config = dict(
    num_hidden_layers=15,
    hidden_size=448,
    hidden_act='tanh_gelu',
    norm='layernorm',
    norm_place='pre',
    attn_scale=0.125,
    init_std_o=0.00377,
    init_std_up=0.0206,
    schedule='wsd',
    decay_fraction=1.0,
    train_tokens=810400000,
)
MLP neurons of a small language model. Each row is named by its layer, matrix (up: input weights; down: output weights) and neuron, and shows model dimensions 64-191. Each number is 128 + 32 x the weight over its row's rms, rounded and kept within 0 to 255. Numbers have three digits each.
After each neuron's rows, "fires on" lists the tokens most often at its 100 highest values on Wikipedia text that the model never trained on; "fires before" lists the tokens most often just after its 100 highest values on Wikipedia text that the model never trained on.

L8.up646:181062066186192094131122128157176087090072053057176180175167140119104110146178141070097129122114103106092154077158099097081104177122121101158089161105132139153130068134135136156072069091088097093132102191100179165132134096112140111115092117127111105116138114108132124085072141122071129150210141116145110115150079123148169093108131142135125077217139149059134058118117200164147137123154
L8.down646:165117092119147161077116099103156168193130075150169116078132122089154083132104158141128212150103114143113104112160126154133129131176207140141118157143083099109112128130148105092154117082108151094113136138155140143070105158090139172134153132078144109130148158074139112141115103067131141112091086078145147097102140067159170093112132096083120137138120205075140162103134149146156119094112
fires on: " ", " (", ","
fires before: "0", "1", "2", "CA", "3", "4"

L8.up506:111159150147115174129116148148126108111119168112183158149090130102088120059136115162143115115098081067151093158154108158172176117140106103147128108166079106161078146139200148167154126145112106163081112154074083126105119132121071084143094168080100132112135098120139091115116183087147141089152064156136149128158088132084164163078106137108096148150082097169145162088087127129121096141142
L8.down506:103138167181134161133193101090096154099130119173182151136068143136133140116161135141147163096191138125136164119084138143166110090110116116133127134160118142087178200147145178063094149190128129123103178160124118120129121080137102158143130110142105178158138129159115141131130089125129091081134154145130168163187116057131178095127163070128117083124161129113149132161068143137109197070171
fires on: "\n", "==", "===", " ==", " ==="
fires before: "\n", "|", "-"

L11.up1462:104089106099117172142093125163166122136156123139051155157080160114128114158111076135106190168094190100119119142071170103169136102118139160125180078188140069108167199129137156158127098164130050071130134111141118081183130083090147106146151141140134111096195123103177095120162121107092141084080101160123137087139104095133136100113139095119154150097107182149104163088105147139141146150135
L11.down1462:141150056153174118106127112142085095134140102149124142151156134158035170113154156184160214140109173155168141148119120133134140142151127093152188081118140130059092103116144171129108157185118133143138175158161129131114080129223183081149083110116175172198179154099151142108101179134163095106089098124150174139140099100112093133124127088123147184105180122065145157078124116108113130146118
fires on: "1", "3", "2", "8", "4", "7"
fires before: ",", "5", "0", "2", "4"

L6.up1673:089137119108076090157083107122159114089123097090097104137100157098137135133094113167118119144181142182165152133144093143124151075163097120124171126166088182156153170086138173124156125122063079139116163097122218146141096125166111142146091166146045125127105133153092151145096150152169163134149103148167090171141180160177097088136164139129169101127064170127093146110177028153116141175097
L6.down1673:125155120148166124067133163104092114092117158140183163171106124162072154127119112151121170143128149100193121197145139156127120184142149165061108114107187135172128120098158150116142156134142165080073198139162122120192074190147167146104134135108111159099135078118128229078084110152141030157148136213127105125199182118139105195132089123176088111143124150183137148139132113130149117136166
fires on: " ", "9", "2", "1", "6", "0"
fires before: "1", "2", "9", "4", " March", "5"

L11.up230:116135078168139050180128168193113103077130125150111150145098149142157125169204149158127118079085171067083146148118166083178116118145195142134145158114124135096128083155178108143082090136071152088154175158116103112137112124101132110099121090145101140173104126212139079149170165142094065092152141111102110120119169117113118088087090139098156101137156107193138060110124169197115105121154
L11.down230:073133121123138125125158123097131128230131061104095122058113109134162143073167110229147122097083072172120101068089115130125121103114213193135139103084173096148139196138150189110108094131125069163094115143077118158169082128083144149133126101102129143159167115138110100126121132121045111112103109090117106154190155103092159090114146114160133096123069173107113157131105111188150143203106
fires on: " ", "s", " (", ")", " P", "0"
fires before: "1", "2", "-", "FL", ";", "\n"

L6.up616:102166139162154187069097087163173091165121147122137139112040100116103113132120114098065095136133186112110139145072170094163127160153151142120111133128111034098106147152157150128073171132099107205075148142180129107110109144097095092077132179181151142143131050127115090165162100126157106109167128107130064207118108104172122155111114097153108163119122193131100139130122124152107101134137
L6.down616:099185125193124164130183109123121103133114200109139130127114105116135168141090134138170119169163135132102115126100094180152090104136154161106149152255093142101136175103110109105110097151103125116132122145149106149133106102093119087089154143099105082153125074071200121116145125151136158138129144139169138153163094101146140120152130126140104117107086197152111110110165101153147120067142
fires on: "\n"
fires before: "|", "-", "\n"

L11.up1115:129147181122180081180112077144117108091126112116147163159098138193120138110081110173139177137122071082128099070154174110114106134092108142150126109155132138157152170163178175081101173097143136142131103143157121171161127138165156132059083127148176160128149113158093117100092124162101142163135128123110131255083158143136110120060053108109128114136119087121174147146131094149145132156115
L11.down1115:162095163231062180159138141095138111163116125119181112052132141099088088132166153111156181175125131115071123148104079123177130096107161121122145071132139118122142077140156122122157093158113144157119092120126105127139147071102157101115082082094144178073127134125112099099172174167157134145128127127143158129137089092161183131143103149162132118155101147109118161089143126105180161147148
fires on: " ", "0", "1", "9", "–"
fires before: "3", "2", "4"

L8.up1601:103173148108079153161122091130179149089158138121085117113165145082158082138130122155068135105065125126103165140147152107133098061134133134074156100082072140114136200127159059164145164132115105118188101129108157161158116054160152140140142049128159084187164160052138066170105103163095181151150079128089144100152075093092123125102096164137082107136147164134188110100090146140129143114139
L8.down1601:176123161142128144154144124122121097147134151105143112099123136111159141042135077111124050138113154094148147123127122166122104149163153183130181141159114117091160130181132119123087073116167119134094151136133145124118136155119121116128108118146104208079120176147161180081179151134097116133145107129140120087120134130142122108086121174132138113120145153137086105214160122147117106143130
fires on: "0", ":", "2", "|", "9"
fires before: "1", "0", " ", "2", "4", ":"

L8.up1722:152114114090145109127143134124193119152134092170069140133079108083040136121120127117054069173143183177069129084123151071065110150158131151069057198061162100131160115117093127159135089106129139108169127156141147128142130137148122140172128092101148150150132107149124134140105122143132128156130121132134154113069135210126152117171155099131138143134151199173151124125127120099120162167133
L8.down1722:067166128202122123180099121134139152148121152117131175162167087157133101116082097092126208134087158143129097118118105145152127152145169165135087102146144115186162189121084114113165136081164104186100120174137178161078161124205157109081156177066086166129120114143117179141143090113171134141132108145086152088141092157212178093157155118106173097138078121089151104166140116142088091108094
fires on: "2", "1", "9", "0"
fires before: "0", "1", "4", "6", "2"

L11.up247:138154156116129104151100125121134121080132117100168147164071076123126057143162071142159194135121130148097093143100126119131140137133143150151083090124076134120077103137155183136134126151154096057114134128141148089095091143140112142123137088138161081116073099132138103184160140163144178175138044160145140150128203182126095133132137121046099115153154150156196144141151155127126122167095
L11.down247:164117144125142153127108107144182193152159072149123138169147112168161105088112165114114169138139081110131115125096137135145114149084148100120096118173132166072146082147121111125129173122171114114139141133153140184138078161159154157111157073101153169143153077126127131096108113129201131161165113164156149135224154160150110141076140060111152132120148189176177138165098205157111083121106
fires on: "0", " ", "–", " ("
fires before: "2", "1", "0"

L8.up915:123138108148119161065147066123154158085137144105131152108134150141122164159142103129117091131143185116113094173114120103095118134160181130083201173172110174103145177076066117128137096075154174083127170146136124102087124107085133103159083169074110133141084103118164147135136079126082135117187125120092085150102175173161094164134169097182065132155160107138108096155100107078175136124157
L8.down915:181143125140109126109132149079092055132070119136160146053120128153131166103136215126052138128150143141096182100087143100121143156096109140115165030147149144107115153126107182109100085087134105125106140089119151117144125126135148136104131147078094142128183140179094126178133099193066123139155091122083149082121180163049186117136105131089141146118096147054090129186116190107109134151108
fires on: "\n", " is", " was", " a", ")", " were"
fires before: " a", " an", "\n", "-", " was", "="

L11.up768:126096155138075141118156108124147178163134118066101060161107207162161162103064110138144148068090134139122156121178130063092130079095119090176172148117132164137184153096076129165127111152134131142114124081149108112112159131120147119110113197076120102183126133118175098152130124104101145131133084204124106086088102142158119147153132150126133114125158179183166114190133140145118121117169
L11.down768:153162074162155149167192137200150155137100131099107139198130165119108100140121153187144104100141117139103150106140146145132169177121179142144120108117117135124154173122127135108170143092177113153073109176109187101172142202220125106142184149135123142173119139140112171056166172117142186091164131093132123156177170124168179187189138080146156102098085123099197118098194102151148103140146
fires on: "1", "2", "5", ":", "9", "4"
fires before: "0", "1", "2"

L6.up810:151107124075135064189104092134177117081108129126188042148115108082075111163126091140111111150154136099153109149130192110144158190100134136125117111139133139141115151127087156228100136119114153120137146108171143124137104111127131148149123118170132129143125142134160121128104077137147184104119154236126104121106131114163245084204133064110097115128171151164128112113115091152126117118118
L6.down810:186163131148131126102154114094134188136147095113137147109093115103119070119155179197139135143153131101108109111116104110066131125143113169163069182042134152125088140157127126132106105137101096159153175108113147126135176093133118112139102149180119111192121117162141127127098181123132087146111101123112102101117126107128117117129112122074096144147118120143105159107121123127133119150127
fires on: "\n"
fires before: "\n"

L11.up126:150174066185133082138171167151153125152047090151165130115075069089157100172092141046084136146085132111109168108097126064158187184164126122138135157225126084046182146108149134174145189148103131127104183136104130091101126115186160142095154089166160136158101072102082111158090174116156145150172120145200094127140141096129108112142146108081101178103065112142093141123147137072094112069176
L11.down126:076144134161053129070126111088076094151111129101125189167110120103113158175161117155123107124184112200170055139086194170101158095115157121186168121113150157165114103147125189104088138076141102118145138149103083125111143150113092098189094131099137089125123182177100130145122169142172118132113166108118114143159160101113118122132189140208105083110120173068134163163149148148159121140112
fires on: "′", "0", "9", "°", " "
fires before: "0", "2", "3", "1", "4", "5"

L11.up647:117164091153186117153115073148171092173093137157057110069155135103076091154143192103116149140086141160209176154098067093164163085179170193139135161158141142078125192135141119157162135072136048116153161126098135135131093206154031137117094182143118153156119165105087067113088139090162096146112129111146144103160194117169129128153096117106121106151150131160134156164142084181064152152103
L11.down647:157148132214093115161172126157084181169141142144153187154106178155157145139166042146150103064152157160147148150130082129139131172156102109078117125115112095116117110135079126118115105090130243135091122152141122121124125135129171094124157144146112130106146108151150089064145155111124124091129121135122131100182181117150126186095061150149114121143123124127126202132147117113101113067146
fires on: "1", "2", "9", "0", " C", "."
fires before: "0", "1", "9", "3", "ai", "'"

L6.up579:134134122089100112141170118095154179105156170164133121155150105094130084063139106087146159154068094190200116106129144177137126106160170096106179148120194112101116106125146124173116137127180154104108151063109130077108153093161164062146164134000103126138130136173108112202115103135095081157189042185112070084164152184166168078137070128138164148128149132139084219135149116115104113074122
L6.down579:156178107127155141175147111095141141137124110156106122138134142111138095141125115084149143151109083191146188136146104186074137180153117135089146120140145114080101150110082094168109138115131168088108128073077159181132117070077221057148099078098120128106139183144144143148124108100147047106153127114128118109118125091091094129170097129127186160111151161133105152159164137104168144100126
fires on: "2"
fires before: "0", "″", "2"

L8.up241:113111172065162110145172125121121105123137123148155119090167117137148125101120132145116123152122243123100106136111136140100117072190169138099155111171094137173171105113093119106090123051103121135139060131106138185126122153146106181160132144103112107085140134104096142030062155135165076095109158117096131110136105099141154120124113105194155099162103140145201199072121141161144104106099
L8.down241:128142090133103160158038140100088162167178107091107131156094124122150099115161144132135161150072062156168152104105180077098152196072100085141104090149111181117135109125207116156139139128145120124113126104120116105105134102130085095126098125053127147165092127172131163113147067094195125126184103114146112139150124151120138172050152143128156129121099163134116068174103131107144145115114
fires on: ",", " Free", "2", " "
fires before: " ", "0", "man"

L11.up1547:141118123063100147192106053119156097204132127147137143049141185139100178088094088116151162172143137174078125122167109122145175146154138123157172135099118119123180222106150112089100128108113130089220165098145095103134157132107148091199095109176098123123135108166082099052122174119171121084117144128065134158160173128148048138096151110081135111131070128160125104137152140125110149089061
L11.down1547:096176144121065163161160206157102158190181120153053137092158099178125140080107122149102169127119094143112145106133213156099123118127114135089136159157166104119109122084122167149100176063151075166164135190083079195147185128135099121121161114059130142105146157179170144152094133191141142129161162162095052142197087130160110136135147124205107140134083120125111082129167159189140094095198
fires on: "9", "1", "g", " ", " car"
fires before: "9", "6", "7", "s", "ion"

L6.up1167:110115156148170134057106135045104190059150153190159151100088131131131139138155152183048135143133201109162084132130156131132123127133116071119135116160156124157148178128194099110126104082152148096115180108100200095117131170145090144111136179126128100178079108085096099137023117138114167137098154199117137115136140101136122158160134115079095183108120172169116138122136076087090131163134
L6.down1167:177161091113158107189173128153124127107157145101128144144178073156109169116116157179110118144081133136137144141136092159095105121119124146114090094151178170213125151101174137146129090145091086107162182193107129047117132138147152125097152189174099096232109179137090096166119128113166144190131075104140116114167119082161102133161136116108048177143139148181115171075116106063143100143145
fires on: "\n", " |"
fires before: "\n", "|", "-", " "

L8.up579:156172133129180171115102184097112120155110127125100145126145097101106149172160163114150139123084153087118158123114150123123126163181134140053095131155147117107114173078169117142183097076133178172125142140089154105109118103118102074060163148165109157160137114131117101131117082109105153124158140114069100129076085159204168106150145082103199125077078101145111137162123104109093108175143
L8.down579:113157106200131088112096127175087131088135162149135192033078118095198155099139116155118151144129137132103120128103147111088131118169086202165145131131125105131158146100137122130134116125134137090050124124151069116163097126183143154129100130179140099114146092141150125136136130149121091134135122161153139146111148163151124171142134129033095098120103163073098207156107089047091152121114
fires on: "\n", "C", " C"
fires before: "-", "|", "L", "\n"

L11.up684:213110200063093162112114103112134154134084153206111151112109122083113177214035137123126082157120134140180169172159158113179118133141160156220136131084150097142107102164183113172152161135095098151156121145132137131049129102062137119152096131154087150103090190164126149073153135132087118111127126158122150102114124116148118160114154157179174091176144110102129150107155136185142074179143
L11.down684:152162092172100133127113113123141108061065089166107120146096129155069130149176172165112126137129177189094181152105153132113129085161074120140106111071089134087164111151123197186093113128101093130190123135142124106147161206115175140129137146185153129132137180140113148145148117084171084119131107109153166125084132126136118085108127105163118189134145118141161136183098087111126055119046
fires on: "9", "0", "1", " (", " ", "2"
fires before: "7", "8", "6", "9", "5"

L6.up394:145137090126100130122159088126121104173127143106082132120136209107162151111124176137142150197114145128157106082160136131105093174151123021096103122112057130132155137125128116147091091068143109126136105120083114078127115099176187109151115131110130131066152185157097132154142124173116176134153137116133131163164113141159167111092139113144170128114143100146086118059145089136100161151146
L6.down394:111167110119166117116090080153145137130101142151133183165087145110174130130174105146103124134093142115069153092096150171134161083140150134105109139160191133101133131128066094139168143110162158133146153147131131145068177095166171070114106135109111166119115166104146166124119088090161036105129058116140183000185156127128096122148139117083123148121170198154120150150185158061096087120137
fires on: "2", "0", "1", "9"
fires before: "0", "4", "1", "2", "3", "5"

L11.up105:172145149110107137128136120148116163105156135134179147104165061159138085153125073135131108090119122077143126105110179171168122156132148164097121148089054098103146159112112098136117097103113084070147156149176120165079103117140122113170165083098133102120116094155113150129126208173172119155128076152119165124160113148173113100118145099119084122126145136158166106081163147164137122113085
L11.down105:120109115124150131166148152120107167193133135102146088144110074085133121110150103131101186169083151076156120135106104130172067186120123157061073105090111123162134156117137088128110117124097123102106138181162105111085151185178088130109060097173170108144136193106119097142125116119125123092159146127063160109168154139170112089111142133177153098116092168129152098135105125135141102096126
fires on: "0"
fires before: "2", "1", "0"

L11.up800:140144129151126096174137108095158132122099092062132124144144066110156136126153087141142097127134114147145136110169141133122171103151137095152095163132138110107090080141151151185116167058039112109112144117091141114091151118068163127136124113143150197150121162147117180135099145089183092098138121189094071113164102120083097104141150171157097136122141139140107134089125141144191084119145
L11.down800:098148173152150132082175146103158160139109102094174156202124120122179171164126183166068138101117125123158113151102155072135106108136124019128156087165118122173055122153150107175082089178099175153129089114146098141149100110097137101152100177100087085144137117116122135106090125159074106108079157122107125117154150108078133166093139074128175177130175096111188118126146089110116149111150
fires on: "===", " ===", "==", " =="
fires before: "\n", "%", " the"

L8.up129:117120111196140141169142143121032106140113123178092126141135100120088133057179096144139152180132132109159117165125167130157162173163145159118122150123106109130160183100075117143115109094149121096126158151048148096100102207126142099132104167170171169170112142150142142083102085152121136125155127108097126148145130131118110118142164165143112151139098201088115116108111083152169206152071
L8.down129:154159120151128171115174119133057147106158110135140139090078147093161146118169112118096090097083073133184086145184122131142093147127158127107145141121199128128115107144121067114074016155147133111134077128177131072117148112138128120110158138176082168152088162123165149107192123089159125151113133136109163141111162147144074167088138097133130150082107170142162108073112133101136145149087
fires on: " ", "–", " ("
fires before: "1", "2", "\n"

L11.up107:136153175159158098136171112156088121148139144168094136161093173113098106140096126178130171182127141140107095121072125104142131120166142096120135154159156109142159153143074153123168143160150116119146133138158208162154110176131091095140080157109064088173113118187100113166152133171125095090150138090169061130139174154145072174145155121140174051121104072211068124113171125130044187119143
L11.down107:129136129138070169110099157131158201160149064139152093124128154106076132115123155128085185148148148159142094173105106127100157083097120115160205154081159065127142141094157151160166099120176186128075117116125080128102174075137161156172118188151137138125129068127154136115136151076116054103195157116139151107142117174132149181116108143110147188129078129142073170112121105123100186125127
fires on: "9", "0", "ex", "3", "1", "4"
fires before: "0", "1", "op"

L8.up1634:201113163172149149161099083033110047085131044163174154192161167160134120094148085087125135140123138148187135113189101132137127092126193113106070159108104100152087126200063135162156097085081141188129157117090128128121193064099064135113117166115159133089135187155190123113147087145099087092147036117096121095090138137092145134156183126149111150141116107153154184132114178159155108169184
L8.down1634:155168136167188150161115097189093085080172155102150148146119095116119138132145192093150118125052068132159122111179166136162149192160110127156109115090141172144179126185117130109117182132069110176144167182125039116131160178141132199124126149194097174117118182047228122097117105142148089150132131144101162124136141138105156157156174113132132104076150099104079178079133088079084169093228
fires on: " ===", "===", " ==", "===="
fires before: "\n"

L8.up1188:130117134169110117174124071113068107145107114167094175076093119130085052147153110164164137107115105141127119127126197105132141129097097123117157101144148168091106159118129070129143079096127122072086125109107215097141168157141132098103139110183106170142132107117090116171115151073103119120127105122116116112118170134132134099140102209164125197154149107129140103111124160125080124174133
L8.down1188:118149112052114171103144104116183172061044101127116122156115148179146148107174111106064131093097146144128118136174113130126112173150108126091143211142093112119133113157079131101145105187160180130070096109111075118137106137159098141073065069124157167143136111122123156113140113151126109124133140147109167176178158137085092129126166154132158117111172161114068161113157164134149102122179
fires on: " |", " ", "8", "0", "%", "z"
fires before: "\n", " |", "0", ")", "2"

L8.up52:108127184126151164123156134131141142092142125135134151103066082148130093144119149115071199135115040117101156120125118175111068140150195085149124117112100128097127151109094126148153141135153085150111177143028159157117114125151137121131146080136122095128083131116107152113113158099162140132101053156108067143139162133108185122109042098084142137123104158144136155119051082139171138138164
L8.down52:131177135171134147158090165143113141129128114142206141115070190154103107137187059125131163199127089122069094127195104113129159120163195167172158064132117071103149154102155108159125151153108177088130136113135195090156125082178167069115129116101134129111113117093139195089135136119112135173067142135133052146167182105138134098135089196159198141056134160157107123119140130158174104160162
fires on: "2"
fires before: "0"

L8.up1681:168155086135147060176118165183105123150094086093188127097133087138146150167085141127149104136137122072138096144075137127115116132183171107143149135108123195123123132081098147093093150103148150137053163159150133174161135140142104159168190124076072122146153118151104146092150151185179093146117132116089148096131150058141156133132141134201123105168076125182051113158122090139165156117134
L8.down1681:135081110074100147131100149098100103141153081088121200183166167098129114116175115125130138117166160132151142164167127135125181110102108178082148131120122184131110140142131129084116133137158145166117149147122138165105080135135126065099135172167151096123099179159172149149159132112118131146051154158082155121186123166150094043108069095107131124136089112131081094109129111108113119114149
fires on: " ", " States"
fires before: "1", "2", ".", " and", " "

L11.up731:096058150140159141164139196154147123139117133123123132124088128160098077087091133201165130140128113121152074165180109094102111095125112102128097139165112149180100144117115182116077125136166096096097135151165125108120145084139130172084123153120112162071053108170126187129123110119139134142154165156174118183190129138129135143073136126207073100100111102156088112103141115151143086180140
L11.down731:129132117138170120132179141163121154097112130142127119094139102099117162141136110116096108116153105112093174169101130134109075140108157121152173138169135095117163140193171125216153173186130082146099159184186082152132180147129146112107111111137120123081044110131094107086147186096137209081112147162093149118245129115156180132130113116133116100108126044201142162085102164136131141135112
fires on: "0", "1", "2", "9", " ", "8"
fires before: "4", "3", "5", "7", "6", "8"

L11.up123:162169110109131129144102075147113131087119169187169104024087194098070117105065162106155089138117141182102119112124171152198095118158140097123175127150158100126102150144154176172161142158128098150143111155113128095168114130113126108153104160165143087170192121105097101127179081160093151095122096175068147170158140138111128097128089128165163061102117141046134141113146157188127119195142
L11.down123:102137124148104105142133096118148125112163143138155220171139111161088144106128122093130117157115138133116128137109160141104121093097155093105198047148083079074127134109162122149132185187090183157096127214122122148133187146164113100158099080158163199135110162141170125129146161191107095135160138158097119160118131146147161157107162142142170142116163199187122144149094186112141095157101
fires on: " ", "9", " (", "2", "8", "5"
fires before: "5", "7", "6", "4"

L8.up69:144105170153118053176175097118098150211111050147123092131103176150174188087123072125117132116185083115081153114116082138097127118073133178156119105148136155138150069138095101162136167150117089111157138139146165155098122088141123083151088120150096090119129162125120081142119088117187087089109132137126168115062118126097166131139108140129146100123136133138126101066103104106160149156137
L8.down69:106101098106099137171097122121118170144136156160094101090126161131127129084165108133150145149154131144171145092191119109079166079162131158134098169104121161152170110159157182132111125142078152177117159159150111097155164152152121118138132151091142121150098122154150101166129126133111106114105168113091185101118068116112115155105106126092143179161157162147111101127113179116190208126070
fires on: "---|---|---|---|", "|---|", "ic", "pur"
fires before: "\n", "---|---|---|---|"

L6.up1381:155100120108067120144147139069107160178110093114147064138128147081073175110069089125161147143084122180145151127128133164089117113165209140120097144160127093160173154104103172104102153107104080175081162174198121086168112112154127177143089145091088106079143116130086180153185137137174123152132162171107079126123120084178167164117099102108119138147132148176119097143128136170087128086132
L6.down1381:113140129070161180182129156131090128094137070119154160168163122111143150127101124159217165137153143143154137150153173098160099084216170065141082087122112110135131130092097110094128086103174147171123166177133188150146105176137120121120136189128099155114115114166143167124071095119155148119101113194109162086203143167175135127091095127149082104098137097117172150089114074195096170133144
fires on: " ", "1", "2", " May", " the"
fires before: "1", " ", "0", "2", "9", "7"

L8.up1417:164108104086128064104120081150143106064134099103162101119188092152134087146137154142150180133120154118123054125089103102099080122093106125108162097135079083113116157101161123149115115158190115152088092150117133157119062125146162187139097117127080116130079050153069154034095131173103187116152190119092100149107123127112149165112127125137128126072137137108196148137131129112139111165115
L8.down1417:123122128091139122147075116101185082168114122138176126093100164135166072184163146104062125113086088085095149157134145147180195139142184132133075209113065143158168118141095186128108129116153139135115123107178137165099148117143100147079078139120146142131078154106087125073124164146105149136141152202090103087213127108127063140133188141093110128133139145085163127062149106155177093137133
fires on: "0", "\""
fires before: "2", "1", "0", " of"

L8.up434:156121167154110137133113128162124124151144107209105185133150099141110157054128070091138156111096085132170123123180082059149133113131154089147170126157104126158157163119137125153103154108089172089106121125158177112110157109134108133066105139120089120129150149129117065071137127131090101094131098167107112139126071146113141162153135187127081132137110069103167130068132133146152173172115
L8.down434:129174191186154094104073124175175130095150074110150131098124091106165095122127086130132103061128111155143111157133127152125085187139119093143174107117119116044179153128107124080097190086136137176057092103181108101057121110129108160157130196071121154157138135121075189103140166116170163082136163154108117182176162173143104113132156117178109078119145143160196116095103124104089136120156
fires on: "2", "1", " "
fires before: "0", "9", "2", "1"

L11.up1124:089088123114105099178120106109132137126185115134047151144078107156089141061143146105136145138079082128203103110050133067143161111078108137173166108131149097112092145136153163121132073135067148154145098122146156136084074185135113128133169128089167163152169143179087149200157187162138132085123109144099159132140132141126120161084121102171155195138091116124248165095188127132142119087155
L11.down1124:102172142102139152118134101118135108171187089143197168101137114130171157180168110131180161126121149162132132105079112121129083136139157190144131152072085092120105162114110154125147161136189135118076208131122095107116124141117178153073132112168143110136126084181117098131142128137149085153173105137107170151170138160081189131127157130120121189173136161116087165055102187162157076091114
fires on: "0", " ", "–"
fires before: "2", "3"

L11.up181:063171121125065159108151126133117103098090125199157114093080117124153124137119098168104136060149108167168104193160158096134121145089123116127109121180077144130152115101155074110078175088128152111134089115132135228139118153077136133142126107102149183175108135075207189088135121149159112195135109112131180098175125089180113166120062111060108135164193147156080171149113090122120109128093
L11.down181:139122099097102078127134157128125180190127143197131132155132084137139167115127168144139183152133122172187094138103123128103131073130124147105156119103084148076110082154138106132148084117074182164081114115164149172184125138144129121125122064115124102197140132134124147141119106070152185049073135152070150122189160078096124115104158113159178109115064200217138113111111139139150107136116
fires on: "2", " ", "1", "5"
fires before: "0", "-", "6"

L11.up437:116156159169124108192127090122199150090139100107114144074153108138071073022132097134133075154086095139140111139185127107144117170139147119120118075139143096152128158167124121140144133134131145100131107075143125146148142099147103189121106070121115198091093122135141102144124151196033113133095130166128199213164104181122093159127086128148081103112143131130199173089120139179089114108172
L11.down437:118123113186150131085173159088115111138134092115160166132087139134125098111170100141192097122172118158084130142118195087168146158137125092161123125169114090147133070188126080071130112116157125146078183115121127110170143215137112140070105098232161190140128130159167085156151169167106082150068148130134105164184159140139163097130111093121085149123148122156119170105136131097127118112209
fires on: " ", "9", "1", "0", "–"
fires before: "3", "2", "4"

L8.up746:144108124171080093121125135112157157125142144177160064132142127112092127125163110182080176166144147135192141116110136123150104114094094165116148155190096140103185084076144086143122178135163113096154156144109159112074117117151097146141112145176135106084091107065140143138107176149097122149179161149070088149133054123101156120155148113117107094106079139173108160121109120122018148123166
L8.down746:106099176158122155118091138158140129143145163086214140091140194076175142129147123129180129145088072061105120154165153165145127094106127109126129175109109163150104170096104123134057118119116098165098129109128124172118112131125139131128125134160114138127183148125156147163120085104171096107167140152115132175078113118168190183057121162101102132091184083140115116152163050076190087104149
fires on: " |", "---|---|---|---|", "\n", "|---|---|---|"
fires before: "\n"